Weights of a small transformer language model: 2 heads of 64, vocabulary 8192.
MLP neurons of a small language model. Each row is named by its layer, matrix (gate and up: input weights) and neuron, and shows model dimensions 64-159. Each number is 500 + 40 x the weight over its row's rms, rounded and kept within 0 to 999. Numbers have three digits each. A neuron's up and down rows have the sign that makes its largest values positive.
After each neuron's rows, "fires after" lists the tokens most often just before its 100 highest values on Wikipedia text that the model never trained on.

L8.gate207:568497529468456464472532548463495511436522489448469542449508462456448530457473521524581480482488453488490448525495525515580491512484480554507514524511517487526520470485458534496526465501552478501487529393482530506536471581498431550550483527522448543497551548488454493475505534535499497451
L8.up207:525499564414529499495510440442467501440458466459506494516475479519443560486581432466476445461467412450517505508452526450454484455538447430493533502547510541469504496448524499460476473500452568503473497537533486483497518495541523458419504505518579455583434521608396525518570509526521472531
fires after: " the", " The"

L13.gate464:506469406477502510501489474499481497497507484470489567469520441530520501558516546577582479459441574597527541446484511537515433479515410490555532519535506490501548475538511434510537454582500522565474512464537534461472453448503517566471461500493514460604514494528537503604492427550455523538
L13.up464:547530578444535507483458472487453520498531519498495464453536436523485515518514565435445501412516435495497507491519562502502498471530509551487465514454480512442463572461489541563507488517475494452498437423526503440557436488562398463512543506477522449498507514540462469453403505485494569523
fires after: " |", "|", " (", " the", "\n\n"

L11.gate272:536443500495455438542485417547493520511414495488502546554461467468501470489611456519543549437528458501472426478472494514534500500550524525456570528528519426458505504534402474535542520466502505497578457506509585469528461518539483535472493557524532453509530509534533500541500509452548520536
L11.up272:503482457558556483437461441515487478470485546570475469565463441514503560510525613484508472536495491495541454510507534554538482531517513475551499539496539506505477527529478533501520443531559419474449496462509574568475472473520443514588485493431471484520512518438491491490460485466479466520
fires after: ",", " is", " as", " in", " was"

L11.gate369:544563469539548495461541499472495476450500538439498439458512489469570524521561453512462577522518523458459482441535488526498556538555506481529537549621486435519509501534503542532407518516489554447524455509503524448539445480577499519480467464464446485485609485509502434503524534550481536507
L11.up369:546521496525462444480489508452494574515482524462528507508545494408552503471536498443583449534540442467573517507521485445439504532532398596484501479523419472468537518461468488531516520490545540485467480501549414560508489485541543547523469475576562487554553473570526515492474579522561485475
fires after: "-", "|", "in"

L8.gate303:484559428486442565464493447506540490517499493441513489477537512442567501514491475537426540533511609481493410504454500502483549523470447466492503520450485477530511507500415532489487537539576447508531544488478520548488441500567464517531479483499475482511516473478523438589489468453491489484
L8.up303:448512532440497474563457479536448475547557501541551512460491524498560540468454426461478472527507534462459510487411525509433514524523451447464540501527465493497518528561446511481488521599471459495538532479495525515544487550501457509444458560498464486522534480500562517553406468522448424536
fires after: "\n\n"

L9.gate390:507492454532503520458490543516511548503584510517548521502407525526619517513499448494563501574509525531522470524502390490425587508496559511508542507505468532536521488497473549503498483483512532421483533450442527508512574472555504467547523596481491500510553492420536600487537506409561480510
L9.up390:481523478484511549525432520497490574457504560509457470501432511555536452502496568525549499540587454492509504500515456465517459469492486558531527510501543465531490551455515480508459378514470454477493535451466485452477475474584504439470535501544445555501515538448428506472537509505532593522
fires after: "-"

L11.gate18:446445486416543484464521570469463504602461490495529518559551525500584523535547492491535478433458457546534482486458516529504519493498510486532567406536512531472573488485535483497509508491506581538479488439508469489485409511550503537530485474538483496542532546477444505546530461504477473525
L11.up18:537534567522470437493467480504499480492466554525456485523445491485501465446516505538538564499538514481439487498434499434413535509495526488443511488463484513519487503506466489508494515459534500522492524523477529524502459501450523460482502496487482476459516447422491564554525451451511571489
fires after: "-", "|"

L6.gate206:479455541479507459498474504498461530491501505572466436511586520433535484494515529452499500493544433499492497481540491532443483530559507447520478547453522498528457462499485453497498626487560530509463429436560542474497476523554506450538465506447534463407506472523550465488526445502464545530
L6.up206:476511544519496491506518500510489489544517495451584517529472500446481461494552498595534524505488551464513543587539516483523451582549483505471547398525493530461520437471469461480517471515520479512476477562492450530470514548516500573433519454509413527507435472517490507519430542508466473582
fires after: " \"", " (", "-", " is", " non"

L9.gate403:518493474427478507504536420480464515556531511515474575475458559516376558445485436516451431464501550461551492519489412474524516515468492496457506515465538413468480464563474592538507516470443499535536482497487507474516557559550441571464554506492484489576510468522392531594520518535515547564
L9.up403:528563475436490525486554503472560478473579484568541465496562502432541589517459488509430436499482556484495502535471440538475494441523466432517445528513469529426529487562478436506495454511456483469532525431462477519549459500559485501428466529438539509516503518443515529496474441481424542452
fires after: "\n\n"

L5.gate56:457493508483447495490540498514563551471452517489392469447549503461476485491494538514477527540491549504465545492527384507466451531517468502558510438504431538474502538466469488549519515550498517450518559469462510494516499471552490533483464591467506506560467584513441492534489524548553427482
L5.up56:464523508451486520496526456446492451460454514522497487586479509479536533560516544531487505519491606543501473466481448510442459513452519509465507388436522515538482499496563552448515421539565525461490457480537534509457538514536487546526564511478506501504474509498567459537481471492488515490
fires after: "."

L6.gate269:486535494434491550564524534501457440482467485433543495477545473499430473508484554553504522468498468560547594443580503490544450506549438511425493460511566457520470483470444519467547482575494504452445458450521488482451500484490419575471494438440513570541459456545479486551467526459547490475
L6.up269:438514555497527524472519569534511553550549480521478501493555528460452559466549528514563518459563543487490506548495557394484508506494542517443507528435469586467470499458494455481397458512428558469499529472495543535499498482509511500436457461479456464514466514547383503532524529395494510467
fires after: " the", "=", "s"

L9.gate211:512499453486509553476475504418503497473527442527447543465528467474500492486527473526544514585471459428504484491496473476400529560518491446430519483480534490501487565504509450641524473415514532393433491491497466475526477495535507540436494521499472550521522496547506500514434508435490549464
L9.up211:548480501471434473558507545458407539468518503561445526494443491455475495521490534449507464530477530444479502463421521408510486482479550477469501524518488501535499515506468544504510537523473465514539474505507549483442519523497524538418431499468517488501428472493500575529486551476563515516
fires after: "=", " ="

L6.gate497:603491486529475464480520451490490444589513475448403500514513439515473462470461526528439515436440522547476488477559460514545473474468441516454536468506482535477534449489473506494479473466495542498487491459509582581548505510550466524533501553518473493501570500489544518470460543534491448522
L6.up497:514531461453533543561514516512539482506535547586491453465448481558507494518488464545500554482537576506478529511497533497497533564474475443519472525516507456488520467544567520543493474518526574470523444473520463493498558466532516522576477562593504476438459587525467499465449586511550574508
fires after: " as", " the", " As", ";"

L6.gate256:559541472540456479493478513513484470512527539535543506473552610541415472460519486527492451534488484522518533437483556576524505534475406516583511449495511513427498527499551453516479479530512562520501546566510522507512518431446521421530481522450528460493513475522487476509377490530554542547
L6.up256:498462477525507582545520469436446547481552470551545483510508535541499499529525493577475490481456523508461531379534462524496547530459466466538535510511537550494517453515478441454497446497524504475423536506470517482450457452519458521504510443518477430523552535501556538513425497437472528499
fires after: " on", "On", " On", " E", ":", " World"

L7.gate66:591443531421429530430482533519474498457555530432477517459536574461486490550493516514493528495550460562424454526541487543524499547517471491519450479466482524540454439499498515471443436509409473530490550514485509473493561499523478492456434487451480496557496510471564500504433539430482424542
L7.up66:529532498507492430474570519445451535466453548562455482465544526561454574498556506458545567508575533480452454532520490482520488486484490448476536453585537445553481482458552491514496484468500497552489499528466549497453551553482490588505472488463502462439490517571524466532519522470479540511
fires after: ".", "="

L9.gate498:511537482519510485568458465534576511500497431490499536526483498494500528454519509531478529504447542536469423514483474495470537433472480556430522524485455503507443469498451503520443476483469531463471485483471427498512469434538475583463510492424425445585496467483488518565480494502516459432
L9.up498:470525518500456498531485509472512519488525402541494527580494556448469591479476460507485484492441516449500527497540469517482577470534472502464483527508446544515597489514483527489440456505443514470494515452411487562526523513562487468473461495438512471517574499517425510515581523428493505499
fires after: "\n\n"

L7.gate264:562514490451485509531500507485461464476489460526477402520536545501513501515480524501448579529492541462509483580491532516487435470482501429425482499543509520527479482544527474590474531550477510521507492571538574471476498523495484521519477509475493474472504508564431528543427472446506536518
L7.up264:498506468492501507404515468548497582495479512499441481526466559540527446501475601537519434420520472543490459499598498442536461484511439517540504543527546446468540540502494518461532489475527492491489475517520527477546435481484482512556535490501492420445451447534448456460465514513508398490
fires after: " as", " As", "ur", "As", " da", " is"

L11.gate296:521464501433478501487455499537550543577536481441489453560460388569477428481492495521474507473474458494488518559482490493381512537508465471578481440542409458518474504426490483546460468531494570506502532515502515496473550523536472540459522607466535454472495486541483526529578546560545516538
L11.up296:529549526464434472475443507528523508568490567500509484500563503537481467473551440456487559475486435541456543490490522582409552526591538482545511466464507460585408512537529543523559491520531463470497476463483462503418496457520501479590464538457501482540509418536621493493498569549486498565
fires after: ".", ":"

L8.gate10:484501467395514496468502541531492473500533507538412447464523551478467567434497508512518428501444476514466596507492474474516472529467429497515508446519497500493569470452433463484480433456495532482504589476548487584540441470523532466506476506520531512501458489495460560533517458557507502457
L8.up10:478500501456479510533531528410454533404465525517551486468545522481539491506526475512551494492473497433500547433480479469510438532527508496572463487536473506495536469479505538502491488549519530425483474553597543516491498410508499426420549427482548549454558494428518526546559364461508518483
fires after: " on", " U", " World", " –", "On"

L9.gate148:594485440485497544542450561566491567542490507478500456560469479519476530546520456505523498560513541513544506551535442413425479530474531506494571501465465423549559551529545524451471532475472536473485491464435524475467439510537532513421489482546539523543460507481496494524419519512481519566
L9.up148:511533403513486547567504453525436469495506470551496464533527520462449487516489419479476486493423583501449511475493528572491481461479483478440415434529544466539453479562453539461478448526424508467479555497499543478477486513521524496537569454500482528471469540522576447491460485447550437524
fires after: "\n\n"

L5.gate77:482472554558534456501496539566506522455396485471466461531537503493521510488552428525476467483463567483496432428544509502537549476500505518524524530466501425534531451537519457502504530504499478579504434491478496436527454482546551468454383437577490474444502552477522568468496530510556499585
L5.up77:518498541496523454468506469539472531462481503553535484573477550505517483464455502520555489550443440430559500510534581424472582448479443620455547448462501537475543425451447443556490458497500519541503515488489492484513546465497599551564480518522436418521586517507450519457548480497563476531
fires after: "|", "%", " el", "-"

L9.gate311:522489467488466520486578491557445502520490462529498465535472463490473522635492532537490548474498489428512495588550555491468519468503473479500494489426467467484514439444465507470429593594450546476481498460485513464502459423587447525493553538479486475533533439522520449505473512498523459470
L9.up311:442478518499529525481522505553523468482518537561472467516538553507559589566498533492485454491576546446495453512540527495488469513484462472516520538434532491501510490487526482430488473540486590541526516457524498529520471566537507467552506510478498442604496564490521434544502474509523450428
fires after: "\n\n", " the"

L7.gate52:569495500491516415536560530508473482540501473509502504441519574431540497441561535584464594570502503544547468500515461501469480553442454460488498549536512496507500514526456533555445533511483464553516481511481504544456510448517444507486576538421477465570481493485494548532472462471439459530
L7.up52:472557489496454497466474554504461495580515466550511460565545491583468508531496488468537485550483593488445514499504502453516478510479521427462532502470535449500528532528500519553510459569438506502468471505467550532536484458551484531505503548468492511544455541426559470484493498529500505573
fires after: "\n\n", "."

L13.gate119:550591544491490436502445527486537512516523452476545485572467491440517507508479493551530502541479596528493490583556448517459514523542420487504481451505476448466591501502508448518449482506465480474550490460461499515565438557561471460437443543525519525548527443458463545538534523512460532555
L13.up119:508578525585491511520557447577612529567508523571489488472428562531459535526478461505386458494461498494470439518470463511399527484534560494463461466546521483466524502476463567568566494530487503564464494519493503528481444447552489470490506495458457560508462517495588470509503501571471508547
fires after: "\n\n"

L7.gate482:522444548493451476466526517472465467479523541486449431488554532503537445528498521435532455550555576514458433510486558494465545507517491479528497541524502461546508504539492533575542492529500470542558518565534563516494521407480481552517445507426479478578516431515514561548531511505446491474
L7.up482:505498555495445566433498455416497495471503516543474460481499590493454482476499497532422578543443468506445493465490467552454484553501549485538490482530510505539491493486530501496545446476477486459500493463498433454516489451496531502498448525430567564548507511480496444527519476592474455503
fires after: ".", "="

L8.gate292:474435551512458485494504524423467580555466487481523546565545552502491572491564516486565451553457475523548501504456464559564488500523516466492462488460459479532486456514505476550474443472534493456557524493526418545479493467490436459518558534482529536542526552404572550500528554513491573457
L8.up292:464497539447480493442511496450551521515435451503519490494535528548486503520493490487522531569463475522467532516478421479466503443547516508434504475508582509524460466552459576483486494471463539447557487479487465477456583456489559528515495531525456498462501533407535402488594533429524546492
fires after: "-"

L6.gate454:502485603513454554495524584470582441569495425521506439518556508527455467425479481506526541493566544487553514537521487548516456527481461466508523525527494572487445490518432489504512494505535545505436476502487501503522533521466528514445472457489550483426560513508498499459434399497504562455
L6.up454:437473501468456466515540486446459493500535423494506453496400424462452514479569454534535567468550516463495473482459557480459414571559504497524492519465563488511518493471525492539541434499506510410431516507468479501502443460436550497559532438468500511495479501548489486520493488552518508553
fires after: ".", " (", "-", " .", " un"

L6.gate330:528535488488435499543544539477521513536510475495478473463446526524507543512435492523425460517551548467476492509522535539513474556553477489456499486440518469508549424534472480495476498486485467524502522404442557566514524521543485540454430515467470457557445492515552529526520477518545525541
L6.up330:486551491502500503550522507530488488511518529575500465526426537578508547545446467503449503512456615443443472503525493497475434559513473478506487532437488464510540480459464532465534480539460469483467530465474528495552493497556444472447476514502492478527482531468494511537447509541513452552
fires after: "\n\n"

L3.gate273:458512554473470444505572440494473565569464484521518486450545496503463484463509514515430509512473462457453457626489464532452467516473442431489479500532483508529482512492586489463556529471432505566539513528427491469520438444404491585451517486522486495424492559392475490561478542490542472498
L3.up273:533535567532520452443504535474489458516414477520508490524467545525478465531523531413438457523470536482598446510518508454499469500521471461465505431542470465492585416596529573557503503540479504462575618563462488515453571552452497568541510536499553510508516543485472493550528455498513522445
fires after: ".", " was", " In", "=", "Early"

L5.gate49:553491453510497441462525535473536492490466481490475444458453528517478369434557528526519441443463417509450442466501504496468474533454476476523512434478452381498458535516488515559572476502550443461442465537554543439491477511439448546492460509532483450438489526510576523494538576509471528515
L5.up49:506490555507457536490511439482518544520458468529500419463541502542508406468522534499496547483469547537459564459563482498515530500423530464442521492526527496510567487537517472529496555486533486422476497532482483471471479427521511504449469506559492449493496560553440435450517475565497443465
fires after: " .", ".", "ult", " st"

L7.gate224:518544551471532568538530529454472525498540526467478496485501494525521533487463503548468484575508533490514494469495455516560468483454489498479485525400476476463497385544425472519481432566494445531521581477514563548519567495577475511450459496503532476546467518485491508498530507479475529508
L7.up224:545486515483456536553484509490526506536558515566555488487553514517588566576403470475444382560504575512465457495456494464506451528465554478503479521542525515507518484452506527527467508549511501538460520454505576462566466471583530478487503490507489503488455537476483523572456473493539535485
fires after: "\n\n"

L6.gate193:386424522478512421570478499442554495466408505496531468486571478487544411417461434427483492492501536519540527460458493577583554418483458541549556529496541432494453505586475512523577501465550541461507510456477502562498471462504494505458421450511517507574494544489473472474474543514508548489
L6.up193:509490449552499522520534560418563424537506478527527556435426510475514424580506463509430459541525504464499498498451510519491477447475492445548449557544543358490511461466545509474505532418416518500537473433514554526459485463468537456557510488526474466460539460561520535503563433509509526494
fires after: ",", " .", "."

L9.gate22:520475548439438532485482550554560449398517481512468543568532522496601446481513542450576474531581501511456491556533544523525448495510511560545533543509484490568527481541428452507551448635540527515496412476470502511443445491517529553454460480500464480494493518493551507543507476473536484493
L9.up22:568503484508477502479460513551527454485565486464534564491511461493513541505542561450550448507513534547485480487487533426516516481543543534504519471554404490473526516528483519481485447523555514534433544514443441607507517495553435552425531447473492535434457486558496483511423525424545523580
fires after: ",", ".", "\n\n", " that", " \""

L4.gate375:529459533487461514479472561465535479559509470580548428529441440508528532525499467470565521444546498479425530484421461443446500500526495480460513537452444548468544500503500508463522537554437530411534530463454474514467464487465513476486469530527515514501471520428569483474517474466509587500
L4.up375:447486517490476541491460539566450516571530461565477505585527407495541574462497436505533489487557462435425456541524503459449487512493562482486514538517509475524536537537504536467480483528423466478462501466464517502455495549443478561500549464537454556526503486553512498565555578496540555507
fires after: " (", "–", " |", "\n", "-", "."

L8.gate272:520513502492429442550547529476530552536511507474438557477461544531555508499519512514416455515473520465465416541524444479477548475466524531458459506462467561503571512494463569480500454524527477500527488514479506526441523565561513574498476434468471443508462496491529456513543519500458484534
L8.up272:503465541555505510523467532428515512490503440484507515463521520474502487519545541517461434484512486496521441491492518575511521489449494452450464598506448534412576560463531562497462457527500515552502507515489531460487479517566561468464490436548495577533469445378539478546489439490434481496
fires after: ",", " that", " and", " but"

L13.gate156:504478478545458515519558464422521491525587504517463523543495546564451545524526457571459558540506569482512504503490517494547504506573471475453538500490413505526576473496444486538488457522412500483541543526439534566474490574507427486430565428489497494559459494474530528517557525470456495488
L13.up156:507479517467517533524488488518495519559513453560497510539472529435537502484463432531528408494553508554417509561534504515425548527571491447439537502530453436476525486474454520482496474510578440492490489469441455560490473492545544528484466550474440461556545555499481435522473492509432469496
fires after: "\n\n"

L9.gate353:415495478476473474504463423542524490595541530446522533510577526506560478533503543494489504445505524486530558490573507470572500539426436485442403474586484486487588557457501527535529527479498522585504504443506561515475474495508478453494454471534489543486555470556468523526509490485614520544
L9.up353:530452527519433460489489505500526483458496476468439426509567513508512584532503586514445530407486451531458499473544535478492514551480450441509487490516461530468566542481533503516510504515567518508495468511396508476473528442481526494508436510521450468476458562469482536497468516499488528525
fires after: ",", " by", " Yun", "."

L8.gate477:469501522470476558490496514487513443518455489532440518480475497483542468559531446529462457539499462523551433490516457441541493570552440526534484447478472571511497528533418468478478441545513498510474501511413469596421433518538486467511531424524490494511557460510474469504523539563537497469
L8.up477:543487513523493452463517416466498526508552472523448520459524476505512501464536587539371467527523502495493472529554483508526507544510462530450439517521458519488506554490457467510527463464514543501494545487473506508497527524514478520465467493491538506447488445477464533563474533540527470489
fires after: ":", ".", ",", " that", " ."

L5.gate73:550528456490511507544547506525506510501550497556508503425457554572481544519478469505442511536555554482437479484480516519483443517539471447464486513431481446532528460482515474500495473559483493480466491481470502487541450516585481554463491469490495496551476509521511515595473495509455544576
L5.up73:471546477469429464557530575487434462477521580573559488498430518542533573471483532473456512486540555492498517532451451498556461495561473548475526511469510504498534456489458474473442484523464476530528525437498536524519465544557461498424515513479522416474458492474465501495496547538506452533
fires after: "\n\n"

L13.gate253:470484484502463552532485512598453566488433546507460462532552525464497525501527456456534453516500482497452520517529532512479539394468491389464538490506458513556451475502531533605430461512565547530470422509491433510551469480479508511477570454485523543499512489537516492572561461527435462491
L13.up253:486495506484554434464493478414515445436537463505460505589530526460499473496513498461487529478582493503501452562503478413469490479565480432552472509506543520446442565527454546452474478503479453530497534582502479479524500490516521455495469513501500530507462518480506458449505544548508476444
fires after: " |", "|", "ps"

L11.gate297:423481550492530500583488524475532519437459501465393483559498495482541501483460522525419448547472459515496520497476443600561446539599469453509541507487518474521557410509453549535473528522484532467495455502457460512523481527488498480526519563472472551532490487542410480465446519528516461487
L11.up297:535546533524430458509549484436517460495493474559531475568508483519530439532516477524446555439589475543416549492469480434467465476529526497439528491510538517438539481507470518479476527451539472485488400495547431457511436520447530488502520555471463461451528473455494446439436456536542512431
fires after: "-", "|"

L7.gate307:543456454441484511450478584508563514534505507549485510517500477507441461474442448460500528455492475477508480532481502461454514523559465519533560506509520445505525589483548513521424530564540460525474498488545467495504474449496437481480504485469469511474498448511641504522435530547564447499
L7.up307:491493467488491492520441530518530540472448482527584585510571589538506480518535517445465542486518416551448496533486493468513524422484521543457507516483475463503466422477495493463521547548487484482504570559459502481482538464472453538503496536491489500481424533500557500508508523448533521543
fires after: ".", "′", "-"

L11.gate401:498580466569470451519519504521552517494449441464509448470410554474427557533534466410534534550469516503479567487456515491509507535509539495408533531551523497464448579521528551523536493505541569497469540452475439529454445474515576525456553525425517504548478501559515526468424539413558519433
L11.up401:471494513485586509471507454499509484475497503493579508490508562494507443471514488406466520443529488474488432542405531529520448482522453553531512522566525519568514497519521540530511428505543518512470550482476459503528486494551511480505477466502498477463497523465472447649481504426565495515
fires after: ",", " of", " in", " Row", " New"

L4.gate437:534503556504516515526455512435457525479472454488479360532513515535539438456461568508487475465451488517449453474483514471527551450515464543550473527476444433495482470527463471570504482527495549478468518500533562452512505528439457545443534437460481473499561535505547504497418477544521501463
L4.up437:500495501588480521487490536509492542522491472565499480430505522461502481485497594512437502547551517471438439508548489541520545449538464449488492469481563512499479510501479452510535495493575502505584479461524547468465503427511496521485484575537476468550502432545572515519522512494541477490
fires after: "."

L7.gate210:529506471515516499518520577520502480517521550493474502478476538548572505496550479464502548495576573499499486490507515488483438457484452490542514446474537528497517568553568583464482498532542521470449534422431577516506515449431549525404564529511550487485534444554517464480463527468485467462
L7.up210:519486468535479502541477503449522522502419506539441516506435492572478481549487491487544477494469505507446487524534538428512534504466545469429491526476514490486489486530497539552520540494492522443500498500435520455463527479435466523436454509471588456458502526551503491501515434473593487585
fires after: "=", " =", " works"

L13.gate505:517464537495466507533506471493588501494536509553540464500435516481513488521517486513445472578446552525527462570486524495470509473523506466474449539508517476458518444487415557517544451505494502497571529475435501502468494456480471472517519445466466457536469492545467515595484422539488524500
L13.up505:500541501487505542483481506573461512482539490531528518509472526527544484475500489528474496514543497475496506470586452542522482517474412517453512486520471503470476502519523511478478499495485494420485497503400501522510449518575526499425489537498490493557470480419508489595455476546455474504
fires after: "\n\n"

L9.gate177:468473511512516497491442496524521419505455522495530373566520468524447522490552436482449508514503505536585479503512488520470496523439489526537534487433461533488525496465422470528551417454408453498541488447516483521475458417563461458516478549471515442462541471476474530507524480515460457546
L9.up177:486537560498490502497474493527483497484492536520477414474502557465481456489544503528492469472469492426546494543463541525514492475511450541560485472442537511532475448526429511476573488505548473514493466467540471513550522470469464432565552518495581449542432543514486504489501493518492534561
fires after: ".", ",", " it", "\""

L11.gate89:494466459481569513437475479543543497468466420534496566531507531496541480520549523479467449498481467580509476481512503511523557571454505555517497538589412472513538522526535478532577449555547448505572522449523566486552508466437562533425506539473568459525530462532469500544433457553547600523
L11.up89:522492532489541533510507469597535493550452506486520446479448572498525439554499563438512490504455448515456461520479534486405543497539430540534526468504518537549506509487583511505531505487505519512432518489511549511486535479525503490449518440466505384530481447501559512478501510558510504519
fires after: ".", "′", " (", " #", " +", " ."

L9.gate188:508526525455433514528505471514538503525471409549531544535526578489500500501452475516465561499494564408522494585545466538441514469545458464506463493492508507504516476573457504481493508476481506469467514459446531440517476524583467504497456537488476535518535533506492510529515508483388492546
L9.up188:530547492464488501558499516510543517488500459538543542553542480454503532547500424482434555549473516477507511465537475505491549532550467479492469470482497440497568430530448464528463413488464450475583508490482529484541520551602513495445464568484531529570433534546531555573477524447433509510
fires after: "\n\n"

L11.gate75:510464482498463522503530526451445487471476454535498494487506495427452507542506497477508481480482521519531470505480539537534522502461391505484517530510508451486443512468513423530492480550440529461465507462488512529560485458438537553542534491506587468452559451568493463546535482499503568571
L11.up75:516541499428480487586547492516546436471583513436504490527549489518512531478515448560508589513578513558475504510542533438461481521523515443435528499438507506425419576536552471566513508554459526470494461449609494500599485499512417515501485447493527451523478503495466539491490499483508542567
fires after: " |", "s", "|"

L8.gate28:505485512508527528430525439535426570488434545459519516475455531446490485476514486386528523551492511555469539547544469558471523528507419516449501539507487458546473487485545467423587442445497427510515497499466456584498561496482555486545476545477471472526492464521547501548515524482471546447
L8.up28:535592514493497465476562569543458482471454543456551509522584492545507462525446468441593525515482528526484516509520516434481475502512459501393454508440483457466570522485498564492551419517476492501524543521520503556533528564495522465508486586488458446516499470461542447455495521525503508489
fires after: " =", "=", ".", "′"

L4.gate511:564483453507490495511499517514530548481473433508379532495502499528541477490594503485511465538551466536510526538546524502521544465526484506510479516540479456533491529450504418413562549467470527493496530488482517499521549462479457445537486459478462495502552541573482534441521451535559500495
L4.up511:533435485473492490507507532570493499481499491482482461459500558415559606475531570455581486516511578507425543526481503516478525506510565533456517492451547472548448543525484512502526534572531508487539506477542460534465581422530421459571433498514471524571475537466580523541563531511519417529
fires after: "."

L11.gate474:459500487453523424480497567501383539530516461448523565572533472482491509528480481522437566520490571561470534452570542516441558503514493498397560539425484442536498458565474506543501465542513500485520535500516490547545508482498482545457474433453480504443544518514486511498443520524536519429
L11.up474:473477514494563507496517598430416495529527494497526481511483522438493487529530500507411464454439503437546414490535490515471483479566462436530451567479433504475482531420536427540466465468528497424507457459512515532481481514522494482548525448448438432520488494485508496480473457491394573506
fires after: "=", ".", "\n", "\n\n", " (", " \""

L7.gate458:535453537485511482529485503535472534393546559412501462477469502496462538533525566498557486494468516515537431489497476448519405529473462531443552545527502467534558480533496537541504443454514504485506488491482523521571513434531533502501570439542466482546458522510570532533495506471392554521
L7.up458:552536567480480488546465499515468575496536499521533477520447540500473530500468613487526537524556525476485480469478532479460527511465434429429524479490490522523531520489521468496504496503468527494498479484470502472459452479507462474479463499434475546563447408439509472553522510480500537555
fires after: ".", "="

L8.gate321:478502474521478509515503472556476515468480480473439509497543536517489546488510546451514522428406549434482464486477523544526533463452551439506444494498525462601456467514479487482492490616488517504535549471528507448449504484606529428551548450465475538468555490462465461525598449485500542458
L8.up321:541451445487466507564520480434441527429557465476465564498521515573479491467473458479593424375463505507450602434575525522493495559525499518567505564530462450504493463545459477514499507508440494514437503427542424479462429463533464549536532472507473533482538539478589500511429489529521553533
fires after: " on", "On", " On"

L6.gate182:492483459549414491497548485517499445528481477491495528509490535532539460500558612465532507457492486495577468537525497426518460485528473482484431543545459484537549541490491480476546542502507489526520511486490522540455490526516487545513522551494499516485512512439448489483474444466527541423
L6.up182:477501499483479527473578514441511521501495592497505498518503452525479512459507521505534501440532514528474599528514582476561430556549451468484552452521454577523546482507542464522491424458530505393516423541473494544462501484463473537497505510503514529426436522514530527471549561511466495469
fires after: ".", " |", " v", " .", ":", ","

L9.gate158:513531493471486521455461540509470487462524425561458569548480528473504468457608484519479486515477520538475473523462470542473467490492473510579451457477468467468495496565516457522521500525553571485456559488570486504503449465520521448485537532462449477486535533509517489504446438484521468522
L9.up158:468501516456526480508466452484539452471567493538440534553530480543464505485473528544438488471483533447463567499458525503561423545482507431477450484440467506470462420495608505467482518552536515573563531503472516423484488481440422452484535476479510560522493514440550521469425493490483538479
fires after: " on", "On", " On"